Weights of a small transformer language model: MLP 640 ReLU.
MLP neurons of a small language model. Each row is named by its layer, matrix (up: input weights) and neuron, and shows model dimensions 16-111. Each number is 200 + 40 x the weight over its row's rms, rounded and kept within 0 to 999.
After each neuron's rows, "fires on" lists the tokens most often at its 100 highest values on Wikipedia text that the model never trained on.

L12.up410,185,230,159,124,207,214,135,232,237,245,190,226,257,259,234,192,191,202,149,223,221,183,215,205,163,155,102,197,256,190,256,205,167,150,150,228,171,178,173,202,193,244,257,147,231,183,179,209,203,279,238,200,215,213,233,166,218,179,173,283,161,208,178,153,144,196,227,221,288,216,268,219,218,265,198,165,190,167,187,195,221,127,232,143,189,254,223,163,109,154,247,215,171,194,126,269
fires on: " f", " j", " m", " n"

L8.up331,243,133,160,212,179,244,119,159,211,180,236,226,225,206,140,188,97,228,218,154,240,190,237,129,236,151,260,254,217,146,245,230,161,281,215,205,195,216,225,187,165,167,150,190,175,209,175,247,341,274,223,287,248,188,175,183,263,214,253,206,164,165,192,138,252,153,199,165,210,156,189,230,244,181,278,237,217,216,180,226,145,208,299,251,176,227,182,179,226,190,147,154,219,185,208,163
fires on: " |", ";"

L8.up220,187,197,238,185,289,164,210,162,109,260,213,186,206,216,170,212,217,197,152,188,148,216,165,224,271,148,221,194,246,152,227,237,173,159,177,241,278,204,217,178,219,135,207,202,131,246,186,259,158,187,164,244,222,245,205,197,203,297,214,252,205,221,261,215,157,182,139,149,213,239,186,213,175,227,242,167,232,193,264,197,265,168,178,205,172,242,221,207,264,192,227,188,231,214,151,205
fires on: " ", ".", " than", " to", " for"

L14.up9,212,271,231,170,157,164,193,154,213,164,283,264,160,214,196,165,170,226,146,190,157,224,170,196,227,159,267,210,227,180,195,211,211,93,208,266,306,109,196,176,273,170,189,204,145,171,125,191,184,202,152,280,168,149,241,213,217,249,229,227,209,146,249,222,206,238,218,189,211,172,217,185,115,163,290,123,308,249,209,204,264,133,218,173,201,161,179,263,216,168,213,202,218,220,189,180
fires on: ".", " "

L14.up477,175,149,213,196,242,161,172,258,233,119,153,264,171,169,252,206,197,174,148,196,187,202,192,194,249,194,225,166,247,148,160,199,121,233,182,235,231,147,235,71,166,170,204,257,224,267,137,199,242,172,226,235,163,160,192,193,161,226,226,234,204,174,190,154,203,253,153,269,173,188,267,163,202,307,169,187,200,169,218,194,200,221,260,239,231,237,159,199,227,216,198,235,152,241,243,212
fires on: "n", "and", "at", "ut", "ust", "ed"

L12.up402,211,186,262,197,240,223,196,227,258,230,185,214,295,226,283,170,229,218,157,204,217,224,153,191,194,269,134,253,212,168,174,174,185,179,162,218,176,187,225,142,203,213,208,170,216,216,224,217,209,256,170,202,143,208,258,162,240,182,300,214,201,133,222,108,98,273,221,198,154,231,181,121,185,171,173,198,180,126,158,232,249,223,208,129,143,215,160,188,192,212,169,212,221,232,217,96
fires on: " Re", "ro", "re", "icip", "v"

L6.up316,270,166,215,244,296,139,209,89,119,217,195,247,187,194,227,209,219,322,203,257,248,171,123,257,254,228,154,206,242,189,176,214,157,299,205,196,259,194,126,170,179,182,136,140,184,230,307,235,212,180,197,279,209,198,172,195,224,321,207,145,145,236,173,244,289,244,215,209,233,171,270,189,206,203,198,208,205,181,189,253,202,184,223,184,154,183,144,181,225,185,184,188,165,166,195,257
fires on: "ib", ")", "ill", " Mich", "b"

L8.up207,208,108,217,180,288,298,146,244,177,179,166,285,218,202,198,160,187,226,248,181,182,206,187,130,227,183,187,185,259,182,236,160,156,245,209,183,189,261,71,168,231,185,186,140,125,218,226,154,254,190,175,183,230,194,191,222,247,212,269,275,262,194,187,215,248,205,172,234,195,161,227,260,181,217,247,206,216,140,229,175,215,214,169,167,178,190,135,155,159,184,159,153,221,277,226,196
fires on: " is", " ", " was", " a", " an"

L3.up269,172,225,259,168,191,227,256,145,188,164,166,242,185,222,238,167,192,208,219,158,122,213,179,164,206,144,200,189,170,191,163,206,170,181,185,186,249,128,231,191,165,159,164,184,208,184,166,222,181,216,249,239,176,129,280,247,189,201,218,211,246,151,288,198,266,107,146,228,190,161,266,210,241,233,191,158,220,200,288,195,250,240,205,307,147,173,189,172,211,176,182,174,200,193,186,184
fires on: "es", "ind", "as", "or", "al", "les"

L12.up60,187,112,171,149,321,157,200,269,223,217,168,229,243,242,183,239,184,146,218,160,218,220,224,140,166,201,206,189,210,207,210,173,201,187,158,214,147,235,213,177,130,252,205,253,188,193,136,150,188,161,190,272,203,215,166,245,221,210,172,172,237,205,225,139,182,232,144,231,227,192,185,293,235,231,171,166,223,135,230,190,221,212,250,243,179,216,175,239,185,181,214,186,218,182,258,117
fires on: " an", " a", "et", "ast", "op", "-"

L7.up464,154,260,227,240,310,233,178,230,256,255,209,243,268,221,152,202,204,170,189,187,246,211,167,153,245,177,142,188,160,103,277,91,199,154,162,218,148,204,163,185,175,234,223,236,227,199,234,115,268,185,165,215,97,204,207,234,206,232,170,196,239,240,220,187,238,213,223,170,248,264,180,186,199,167,216,269,131,140,258,247,189,228,181,234,174,186,165,183,171,174,252,177,161,200,246,265
fires on: "7", "0", "6", "9", "5", "8"

L4.up294,108,185,258,168,286,130,190,163,320,231,220,216,210,202,209,212,166,248,120,159,161,183,259,203,207,228,116,210,268,224,156,188,186,156,235,217,238,178,178,198,216,168,172,129,137,221,148,157,217,247,216,187,208,205,219,153,245,211,275,203,191,167,141,283,148,294,305,259,257,141,254,206,162,188,239,184,150,190,182,191,253,221,138,151,187,226,160,185,194,218,144,265,210,264,199,159
fires on: "born", "l", "orn", "echn"

L12.up149,180,199,223,277,274,148,153,196,192,188,193,245,245,194,139,220,168,167,197,135,225,188,130,149,295,144,156,201,218,206,245,161,157,245,171,275,213,178,129,165,180,222,204,157,204,213,269,173,259,229,155,244,138,211,165,212,220,240,199,222,205,240,234,213,135,172,287,150,266,222,180,237,192,176,207,253,190,226,245,158,214,149,190,200,242,206,144,234,131,185,201,183,221,169,69,225
fires on: "4", "9", "5", "7", "1"

L11.up560,199,219,190,204,170,200,204,195,174,199,203,266,248,183,181,212,183,169,228,154,202,114,201,166,257,177,137,260,171,198,346,162,149,225,196,210,187,273,196,187,181,228,215,213,148,233,287,99,211,149,193,234,247,232,115,223,228,185,221,201,186,172,120,204,87,237,209,206,247,208,170,171,171,162,216,219,202,225,277,229,233,168,204,251,220,220,169,176,153,239,204,195,205,190,199,200
fires on: "9", "3", "2", "1", "6", "7"

L3.up501,112,164,193,282,228,190,196,290,213,192,232,184,206,278,227,188,153,183,206,176,231,206,199,165,217,195,219,245,210,156,221,120,168,192,226,182,190,294,151,215,126,240,216,170,185,208,229,162,227,131,165,260,192,174,223,160,199,243,190,187,199,168,174,136,194,176,125,203,191,166,155,240,154,277,178,186,188,227,168,224,177,179,190,197,275,280,211,211,249,205,171,228,209,216,271,183
fires on: "om", "os", "ong", "ome", "p", "ot"

L6.up235,251,126,122,183,199,297,197,149,95,218,191,250,153,179,245,193,173,248,213,196,164,203,159,151,245,191,198,253,202,149,267,227,191,226,195,173,259,233,244,158,182,220,92,133,226,185,181,193,227,212,230,229,189,190,204,230,222,149,257,190,175,181,248,149,199,171,140,156,197,158,186,266,193,194,210,188,202,213,127,219,143,192,279,214,185,211,206,208,184,98,181,170,184,193,216,216
fires on: " |"

L6.up144,155,180,282,228,182,84,206,174,282,219,225,222,163,158,236,225,229,220,179,206,157,223,210,160,166,209,229,193,235,215,162,184,192,270,207,215,195,212,172,204,228,158,226,230,194,153,237,219,166,111,212,364,244,166,117,169,170,99,191,162,237,178,283,268,183,261,235,211,174,172,287,236,207,148,186,226,146,205,195,192,194,146,218,228,179,222,187,174,212,178,207,162,189,197,149,234
fires on: "ut", "ug", "g", "at", "or", "ud"

L7.up20,232,126,266,213,188,257,144,207,284,248,151,198,179,224,215,231,185,176,196,106,196,193,197,140,131,142,270,205,221,160,255,192,177,165,155,168,263,204,233,181,151,89,283,211,147,252,190,174,222,266,175,233,238,192,157,189,242,256,225,227,186,225,264,184,240,196,177,198,159,131,177,224,191,187,221,181,263,267,154,172,239,169,287,227,271,305,168,194,130,239,155,197,183,194,228,229
fires on: ".\n\n", "==\n", "\n\n", " ==\n", ":\n\n"

L11.up24,196,194,139,135,188,168,120,168,248,210,251,168,154,226,248,225,161,162,179,153,269,239,190,263,250,168,199,205,243,160,230,180,221,191,185,216,182,231,196,192,142,241,270,198,208,225,183,214,220,194,174,150,199,205,161,197,257,215,221,232,190,135,153,223,192,181,271,241,266,181,196,268,178,237,215,189,191,127,158,196,247,175,186,193,166,269,246,142,110,197,319,183,235,279,185,211
fires on: " f", "v", " fin", " inv", " qu", " j"

L8.up434,181,143,184,202,243,172,195,94,150,242,219,278,175,218,142,144,202,238,184,164,221,240,138,147,179,255,193,127,219,189,258,146,193,229,206,202,157,221,247,187,218,196,192,109,199,227,229,107,165,281,211,215,193,236,171,204,180,202,215,255,238,210,222,123,256,199,148,243,155,228,190,245,215,110,244,165,239,178,196,227,190,234,263,165,150,234,209,183,181,232,186,143,236,260,275,196
fires on: " a", "ro", "al", "u", " con"

L5.up326,202,166,217,199,307,234,188,241,195,183,254,205,211,240,242,223,204,152,236,208,229,194,204,169,240,240,121,214,219,152,251,177,195,105,209,204,214,201,226,203,190,199,219,200,162,182,259,195,176,245,225,234,205,187,110,249,234,223,179,229,186,143,186,287,199,219,176,235,210,178,184,187,167,138,230,218,268,234,162,163,256,194,184,226,213,188,174,173,223,144,166,211,268,217,251,194
fires on: " com", " writ", " top", "rom", " Com"

L11.up627,227,176,176,124,204,265,177,289,170,170,173,232,186,246,238,152,167,160,234,212,274,157,193,160,234,232,201,201,248,226,256,184,182,163,193,230,246,234,196,145,192,225,172,290,215,196,160,191,257,177,218,125,239,153,129,177,213,212,232,147,225,192,265,153,229,140,172,158,204,175,199,268,177,178,191,213,206,234,172,201,187,220,246,238,164,227,247,171,170,266,203,123,233,160,87,250
fires on: "otes", " are", " is", " acc", " cons"

L12.up121,198,169,122,180,253,212,148,183,194,191,220,189,211,196,203,163,136,177,133,242,280,219,152,148,213,226,210,188,211,143,232,198,133,207,226,233,289,212,203,223,259,198,171,264,222,203,176,234,222,225,256,239,129,223,184,172,267,206,193,159,172,186,205,191,147,238,121,184,202,213,202,156,250,170,204,186,228,191,196,190,236,192,204,170,166,263,225,271,255,208,286,193,270,269,79,146
fires on: " |\n", " ", " |"

L11.up501,262,206,253,199,167,228,198,226,184,249,240,206,178,212,270,153,118,229,164,94,228,245,220,198,189,158,244,234,195,251,224,210,173,231,119,200,189,178,197,224,169,115,250,187,172,235,246,271,221,254,183,149,264,213,147,173,251,208,214,263,276,168,212,147,211,227,272,215,194,188,162,188,175,212,232,200,229,199,181,168,223,182,211,249,271,191,166,211,144,255,168,230,216,172,201,210
fires on: "==\n", ".", " ==\n"

L3.up556,260,139,211,206,243,178,217,236,220,226,198,209,176,215,199,198,197,209,155,186,145,215,174,196,201,260,129,207,204,132,246,208,187,160,183,218,182,182,237,153,231,197,229,189,219,285,210,175,218,255,247,155,185,225,194,146,219,194,251,232,167,194,155,131,191,300,252,217,218,217,196,221,185,295,220,151,260,219,123,196,263,218,182,106,232,158,204,258,235,216,157,218,197,242,218,251
fires on: "icip", "it", "ol", "ro", "se", "ilit"

L14.up348,186,179,206,219,253,206,157,158,162,280,202,194,237,287,168,213,205,149,214,243,158,157,106,231,191,150,241,236,206,204,265,251,195,188,155,235,238,207,216,156,141,197,209,182,191,242,173,253,172,206,177,194,233,215,277,221,230,186,124,224,236,286,191,165,207,205,217,215,269,175,195,219,226,222,207,236,198,200,163,241,218,195,222,142,207,217,272,182,196,160,243,175,160,237,176,224
fires on: " ", " v", ".", " m"

L6.up49,241,253,157,174,178,171,226,246,230,120,223,207,241,224,200,186,174,199,147,185,167,219,241,224,181,130,176,292,224,142,230,241,220,188,216,176,126,236,252,213,139,93,195,148,209,256,209,187,200,242,171,190,210,233,172,193,210,150,240,194,173,141,186,252,211,245,225,203,219,194,163,270,225,155,166,183,267,252,157,252,223,225,146,203,256,197,228,224,259,189,218,195,211,244,192,123
fires on: "th", "st", "ze", "ver", "rd", "nd"

L14.up613,153,158,300,261,218,178,168,207,262,268,189,245,168,214,182,125,226,180,237,117,276,194,124,229,209,223,184,210,229,173,237,256,148,195,243,170,292,229,231,152,171,202,213,231,121,214,177,164,202,200,135,250,209,207,196,266,238,205,172,171,260,176,265,195,246,208,248,231,176,197,204,264,137,225,249,198,204,113,237,193,200,205,211,113,132,229,121,187,251,215,152,162,177,214,187,250
fires on: " is", " (", " ", ",", "."

L11.up121,160,168,165,225,203,201,169,237,255,238,226,180,314,206,215,194,183,158,217,178,222,151,181,194,145,221,148,175,205,159,137,223,201,263,124,244,155,180,182,218,88,240,246,177,234,196,160,228,230,195,195,254,225,220,231,166,202,140,180,242,274,166,176,132,207,268,208,308,245,156,190,184,137,161,145,171,177,144,192,205,212,199,222,204,244,226,150,166,177,207,276,217,222,191,248,183
fires on: "F", "ff", "f", " f", " sign"

L6.up376,253,239,220,191,321,188,209,216,148,206,204,204,222,224,219,241,236,321,209,112,138,195,162,201,181,180,207,258,259,141,245,265,196,176,213,215,224,164,228,221,190,188,218,170,173,207,156,109,208,121,99,203,144,203,202,222,187,222,168,205,257,200,121,235,196,178,208,234,180,150,225,235,172,200,195,239,217,172,222,237,184,238,231,286,238,232,194,180,177,172,137,218,184,229,138,128
fires on: "id", " med", "g", "ad", "idd", " ed"

L7.up578,111,175,248,204,277,167,176,125,192,232,210,239,227,220,181,203,129,253,164,143,265,219,173,187,162,240,267,89,223,169,204,135,189,151,187,182,208,169,200,154,223,248,157,248,189,166,223,173,215,202,259,244,179,197,112,256,171,223,186,219,256,216,238,183,253,179,149,223,161,185,197,193,194,151,219,156,215,208,165,205,206,205,267,180,121,175,171,220,150,204,222,176,236,249,239,180
fires on: " |", " \"", "|", "pisode", " W"

L7.up5,128,161,185,139,244,208,205,193,179,239,183,257,205,223,168,200,123,209,188,148,277,189,245,153,180,207,217,85,234,160,207,188,215,165,193,178,192,242,264,198,203,150,170,230,201,161,210,185,223,176,229,288,236,245,113,247,198,261,208,179,165,247,266,106,232,143,162,193,173,173,205,286,251,166,192,224,247,192,161,173,160,157,206,248,137,197,128,192,125,196,193,166,267,187,232,247
fires on: " a", " A", " |"

L8.up404,178,180,150,232,183,170,170,200,144,180,237,219,94,217,219,226,246,205,203,235,153,238,223,197,205,204,115,243,205,217,211,145,214,160,215,257,243,182,255,170,188,182,264,191,204,219,212,228,154,257,146,167,112,136,200,216,231,246,187,219,180,145,248,174,243,135,172,250,322,148,173,205,221,268,211,227,266,225,186,204,285,165,204,220,236,298,117,246,208,189,248,189,207,175,217,245
fires on: " West", " East", " Air", "ild", " trans"

L6.up523,237,122,183,238,122,126,129,151,178,215,219,192,209,242,145,205,218,140,241,256,168,212,110,197,163,207,231,199,169,180,168,178,197,198,173,233,211,229,213,232,173,231,147,195,165,274,140,223,163,225,202,172,167,176,158,197,209,136,123,188,156,214,237,226,171,179,207,162,200,199,204,203,169,204,237,168,268,216,278,238,188,225,231,164,183,262,203,214,198,268,151,182,262,160,205,190
fires on: "-", " (", " •", "/", ":", "T"

L14.up351,166,196,235,236,222,182,191,192,242,307,223,235,174,239,241,228,158,160,199,196,229,215,190,179,161,126,118,103,193,203,225,193,223,131,185,217,179,218,179,185,218,185,262,193,177,243,254,112,206,280,223,270,188,124,206,222,227,215,196,230,207,203,198,201,185,213,268,265,289,170,182,218,150,130,277,133,235,142,178,205,165,180,183,103,177,207,194,161,163,204,207,211,144,227,225,233
fires on: ".", ",", " |", "stit", "-", ":"

L11.up169,228,123,196,231,171,206,162,251,229,201,110,157,205,149,194,124,241,123,202,232,232,185,171,208,209,258,199,146,187,193,208,186,159,213,143,203,202,251,142,186,242,240,163,238,218,214,194,192,237,212,169,228,258,210,152,223,187,117,183,200,251,165,202,186,203,254,92,194,115,190,205,235,114,282,207,234,250,161,230,224,222,293,263,190,196,195,196,174,214,250,198,175,217,170,157,197
fires on: "op", "ic", " reg", " pop", "urn"

L6.up153,121,128,193,171,210,177,215,154,162,207,188,216,236,232,180,199,202,267,155,116,312,202,285,143,164,182,149,141,223,231,155,258,229,171,242,166,234,244,228,222,204,228,206,141,150,192,146,203,240,161,261,244,180,251,212,183,208,202,190,258,164,216,247,132,194,193,190,243,245,199,236,251,208,183,147,122,168,215,222,215,257,267,242,214,166,203,185,286,159,261,235,133,167,152,180,176
fires on: " |", "a", " C", "u", "an"

L11.up430,226,154,205,173,168,184,171,224,183,163,186,195,216,211,257,133,252,154,107,198,213,222,169,168,257,151,201,178,226,241,148,211,239,186,168,204,225,227,162,233,125,210,276,140,180,296,170,246,220,227,167,222,216,162,252,155,184,95,239,246,196,168,250,195,153,255,135,276,255,141,196,220,204,246,171,197,217,164,228,254,168,194,241,228,172,258,184,161,209,246,210,243,226,227,323,180
fires on: " f", " d", " ent", "f", "c"

L4.up261,226,188,243,266,250,167,240,159,250,176,173,220,184,158,228,180,205,176,147,186,166,192,184,201,226,225,186,203,214,217,155,239,128,239,165,234,205,215,210,121,188,200,173,168,236,240,229,178,179,180,200,269,267,180,167,217,170,154,181,191,220,216,193,308,158,261,107,189,80,152,254,164,219,235,189,218,196,229,142,180,192,172,233,257,245,206,173,179,217,237,159,167,173,256,182,211
fires on: " with", " sc", "ut", "at", "is", " top"

L8.up425,188,155,178,273,258,161,193,240,146,212,212,220,158,203,226,180,212,202,181,210,294,153,188,187,252,172,188,189,175,191,172,214,231,206,179,246,266,136,195,140,252,224,252,210,145,178,223,174,180,153,201,281,191,162,156,174,226,218,206,206,209,181,204,228,277,234,209,155,221,184,243,253,201,171,186,214,156,236,150,256,196,209,245,255,188,205,194,185,205,162,185,160,245,164,217,236
fires on: " part", "og", " ag", "b", "ib", " add"

L3.up507,160,163,245,187,246,178,155,180,255,254,221,217,172,254,228,211,154,207,191,174,207,174,189,182,193,234,162,180,243,182,207,253,215,144,166,161,206,224,175,165,204,214,202,163,163,205,123,181,209,270,197,232,202,204,219,156,258,250,239,222,223,258,138,287,138,259,314,275,199,193,249,172,172,101,249,247,187,148,208,189,186,173,219,179,244,220,104,191,148,167,124,289,222,274,179,172
fires on: "born", ":", " born"

L2.up566,154,200,211,235,204,210,162,270,226,212,210,195,252,222,255,165,155,251,210,207,192,175,241,163,170,195,239,242,165,219,174,192,204,167,197,207,184,150,148,150,210,224,190,231,219,208,194,208,270,154,265,196,238,212,208,234,171,187,184,225,189,225,172,210,179,222,89,232,222,148,202,232,162,289,161,204,230,181,192,206,208,181,218,275,303,253,195,297,192,250,104,208,160,162,201,222
fires on: "ic", "ot", "az", "p", "at"

L8.up252,176,159,117,260,227,188,241,206,192,170,241,149,137,211,248,211,268,182,192,228,162,170,224,294,253,198,248,247,263,145,235,212,178,202,181,203,208,180,198,196,180,152,237,204,204,154,201,155,198,218,180,210,151,135,178,179,224,163,193,174,233,120,212,180,246,202,249,185,241,154,153,249,158,223,185,167,184,282,114,191,228,164,181,177,220,244,198,235,180,158,178,202,233,161,220,147
fires on: "ast", " trans", " north", " Air", " over", " south"

L4.up18,276,207,277,196,161,193,128,155,171,188,275,227,259,200,202,155,146,186,155,168,240,218,193,255,235,181,256,272,132,214,274,265,193,223,110,189,202,186,164,188,118,143,174,206,109,248,235,249,229,155,225,188,276,194,227,190,205,204,220,262,294,218,214,268,247,159,292,222,181,179,188,203,164,202,191,271,190,247,280,200,194,177,121,238,181,186,101,222,184,145,192,207,203,220,189,209
fires on: "."

L3.up402,146,147,209,204,198,248,211,189,334,215,198,176,166,215,208,217,167,161,253,201,295,148,236,249,256,183,218,121,220,227,248,210,138,139,144,228,235,141,137,139,162,189,201,225,179,202,190,184,191,157,250,139,224,169,211,201,231,139,189,216,276,198,163,225,201,191,148,229,136,216,197,249,189,236,179,170,179,276,210,228,167,230,163,269,167,239,248,187,240,261,304,161,213,216,211,225
fires on: "anc", " acc", "isc", "198", " disc", "cc"

L2.up393,141,250,243,185,191,113,245,241,173,237,248,209,223,189,168,183,193,142,248,193,238,243,220,208,158,268,218,214,219,237,175,229,149,222,210,210,220,182,233,250,241,155,168,227,260,197,115,223,195,215,250,154,277,178,160,192,198,210,139,221,223,245,147,209,133,220,192,192,138,168,285,254,134,237,223,139,182,191,204,197,223,206,156,183,178,200,274,244,177,249,288,149,213,188,109,236
fires on: "s", "ess", "ook", "l", "ions"

L5.up47,172,231,194,297,238,136,137,256,167,259,181,169,182,246,202,214,199,210,201,160,233,194,133,127,208,189,236,225,228,176,223,220,183,244,133,197,197,262,125,175,114,209,286,220,191,268,177,194,185,172,121,225,196,194,197,202,221,163,157,180,196,176,148,215,161,233,233,196,151,224,168,242,145,250,279,221,184,238,167,210,145,198,199,184,239,282,290,137,190,243,184,215,273,225,173,131
fires on: "l", "om", "os", "s", " Dec"

L8.up221,232,167,227,235,200,272,175,203,274,210,170,196,120,200,215,203,196,132,229,239,241,168,208,193,255,212,278,235,233,173,245,227,194,148,186,237,253,196,166,197,148,251,237,244,167,175,196,213,257,133,245,154,220,201,251,181,263,197,258,181,247,168,245,186,242,147,162,261,164,150,140,225,183,226,240,244,206,145,206,204,221,260,276,313,143,229,229,86,205,199,274,186,187,237,149,170
fires on: " cons", " Cons", " Res", " disc", "oc", " acc"

L6.up154,197,151,257,258,248,194,138,229,298,211,211,181,243,199,184,225,181,179,199,165,171,228,205,218,210,199,167,153,178,146,181,208,144,265,201,197,172,238,204,125,198,217,151,159,138,242,218,142,177,184,193,265,232,214,178,193,178,209,207,226,212,181,191,188,165,275,174,219,267,176,183,230,187,200,160,202,270,138,229,282,133,267,241,235,243,241,178,204,213,214,254,217,229,159,206,205
fires on: "et", "F", " F", "th", "f"

L2.up17,242,254,261,199,278,215,186,233,201,163,215,239,192,170,247,214,214,250,226,152,147,207,250,218,215,129,230,144,172,199,207,275,201,196,214,205,275,188,156,185,161,171,199,154,193,153,215,175,250,100,206,127,194,168,202,211,255,193,161,220,203,189,219,305,168,179,235,226,208,197,197,236,224,161,163,246,216,211,207,194,244,189,175,251,206,147,143,205,215,305,167,253,231,241,243,121
fires on: "m", "ad", "g", "ar", "d", "el"

L8.up605,149,169,196,199,174,144,131,114,208,207,207,241,255,210,152,198,152,187,169,239,179,192,125,168,231,231,214,136,145,186,242,172,178,174,222,244,255,209,182,234,223,217,158,243,226,142,161,264,225,209,164,173,184,258,201,164,222,241,164,144,271,186,246,212,96,138,97,201,211,212,211,208,180,197,217,208,255,246,120,150,206,195,149,263,152,212,239,209,203,212,194,126,246,260,162,253
fires on: " ", " |", "%", "otes", "ts"

L2.up57,157,170,226,234,237,113,161,181,254,180,189,207,248,246,194,196,164,119,200,143,202,207,194,172,217,182,171,192,225,189,241,212,154,171,174,200,185,188,206,200,230,152,238,219,139,209,173,127,183,202,279,199,203,134,178,193,202,200,181,253,199,178,209,255,188,249,199,194,216,162,245,251,196,142,157,249,203,216,219,135,222,210,192,188,195,150,123,154,131,241,205,165,307,165,285,225
fires on: " com", " st", "av", " top", " Com", " June"

L3.up493,172,176,200,246,208,183,190,179,201,268,257,158,110,213,220,191,209,135,268,187,168,223,270,147,232,150,252,118,212,228,195,177,163,143,130,198,216,295,174,171,152,216,232,259,194,181,164,265,224,226,151,237,249,139,206,173,251,215,190,242,234,210,217,213,130,151,201,221,117,131,201,194,150,225,231,215,220,181,204,264,245,159,176,171,146,237,250,157,191,155,198,138,242,188,259,173
fires on: "os", " found", "iss", " dem", "ann", "c"

L11.up364,210,168,142,241,182,205,238,151,220,225,220,241,195,221,164,161,259,186,188,227,206,165,189,282,140,166,181,298,209,182,256,170,194,155,216,159,200,215,307,109,168,207,201,239,206,221,186,141,201,169,157,166,228,146,248,206,175,209,225,141,185,215,260,227,211,222,226,224,254,221,268,229,178,156,267,226,185,172,207,260,249,149,209,128,217,213,232,193,229,287,146,177,231,225,185,175
fires on: "ight", "ow", "-", "ak", "ack", "ild"

L8.up508,152,170,163,266,287,214,156,217,218,230,213,231,158,266,273,224,163,188,245,101,199,212,228,137,161,182,196,155,245,230,180,113,180,197,206,238,214,213,152,206,198,207,280,218,178,187,177,197,190,162,167,271,306,189,190,242,240,225,188,206,221,216,191,140,200,250,210,257,242,119,238,232,148,202,197,195,208,128,162,221,225,220,194,187,126,283,169,144,223,266,214,184,239,238,230,233
fires on: "an", "os", "nd", "is", "um", "ann"

L12.up505,175,149,251,243,155,101,118,131,176,190,286,191,197,252,217,207,179,173,227,202,200,215,181,243,243,198,114,188,194,170,194,197,251,241,215,240,173,289,195,188,185,153,239,241,205,270,175,200,209,233,150,205,157,186,152,179,207,164,159,233,163,206,278,245,185,258,208,169,259,163,211,244,148,169,235,199,242,267,243,220,292,205,214,176,225,208,246,185,148,185,166,224,278,211,206,202
fires on: "b", "-", " v", "-b", " ("

L11.up497,200,146,214,176,220,230,205,250,194,205,199,175,200,189,213,163,236,153,201,198,241,189,194,135,255,265,180,215,286,174,262,237,208,228,156,167,229,194,191,229,180,283,237,180,125,166,212,166,198,147,167,194,192,202,183,253,216,151,204,234,270,219,224,204,181,259,143,196,115,194,161,248,178,311,293,250,268,146,202,169,163,147,212,178,176,221,153,139,170,209,159,201,194,125,195,158
fires on: " ", " in", " |", " is", " of"

L11.up13,180,140,178,158,214,274,158,234,234,256,181,173,238,191,232,173,174,212,111,208,225,177,227,239,161,199,235,174,243,169,89,224,137,305,183,200,224,233,163,181,135,213,244,147,238,199,184,210,227,227,153,192,140,222,155,160,210,218,272,132,264,108,217,181,145,297,181,237,209,123,222,193,197,173,172,148,206,209,109,185,159,183,202,171,193,237,172,181,181,206,168,208,231,178,207,171
fires on: "F", "r", " G", "ff", "at", "iv"

L5.up549,243,219,230,244,303,226,201,130,201,128,205,237,156,231,245,216,189,233,193,153,164,176,109,218,246,223,117,232,167,195,198,281,156,301,196,187,192,140,131,202,161,220,176,122,177,239,193,198,273,215,207,305,190,213,223,184,234,166,242,194,248,240,146,172,242,188,285,208,151,199,191,212,162,249,208,276,167,218,225,181,136,202,237,238,134,195,214,164,255,227,146,202,249,171,149,193
fires on: "al", "ill", ")", " Bar", "other"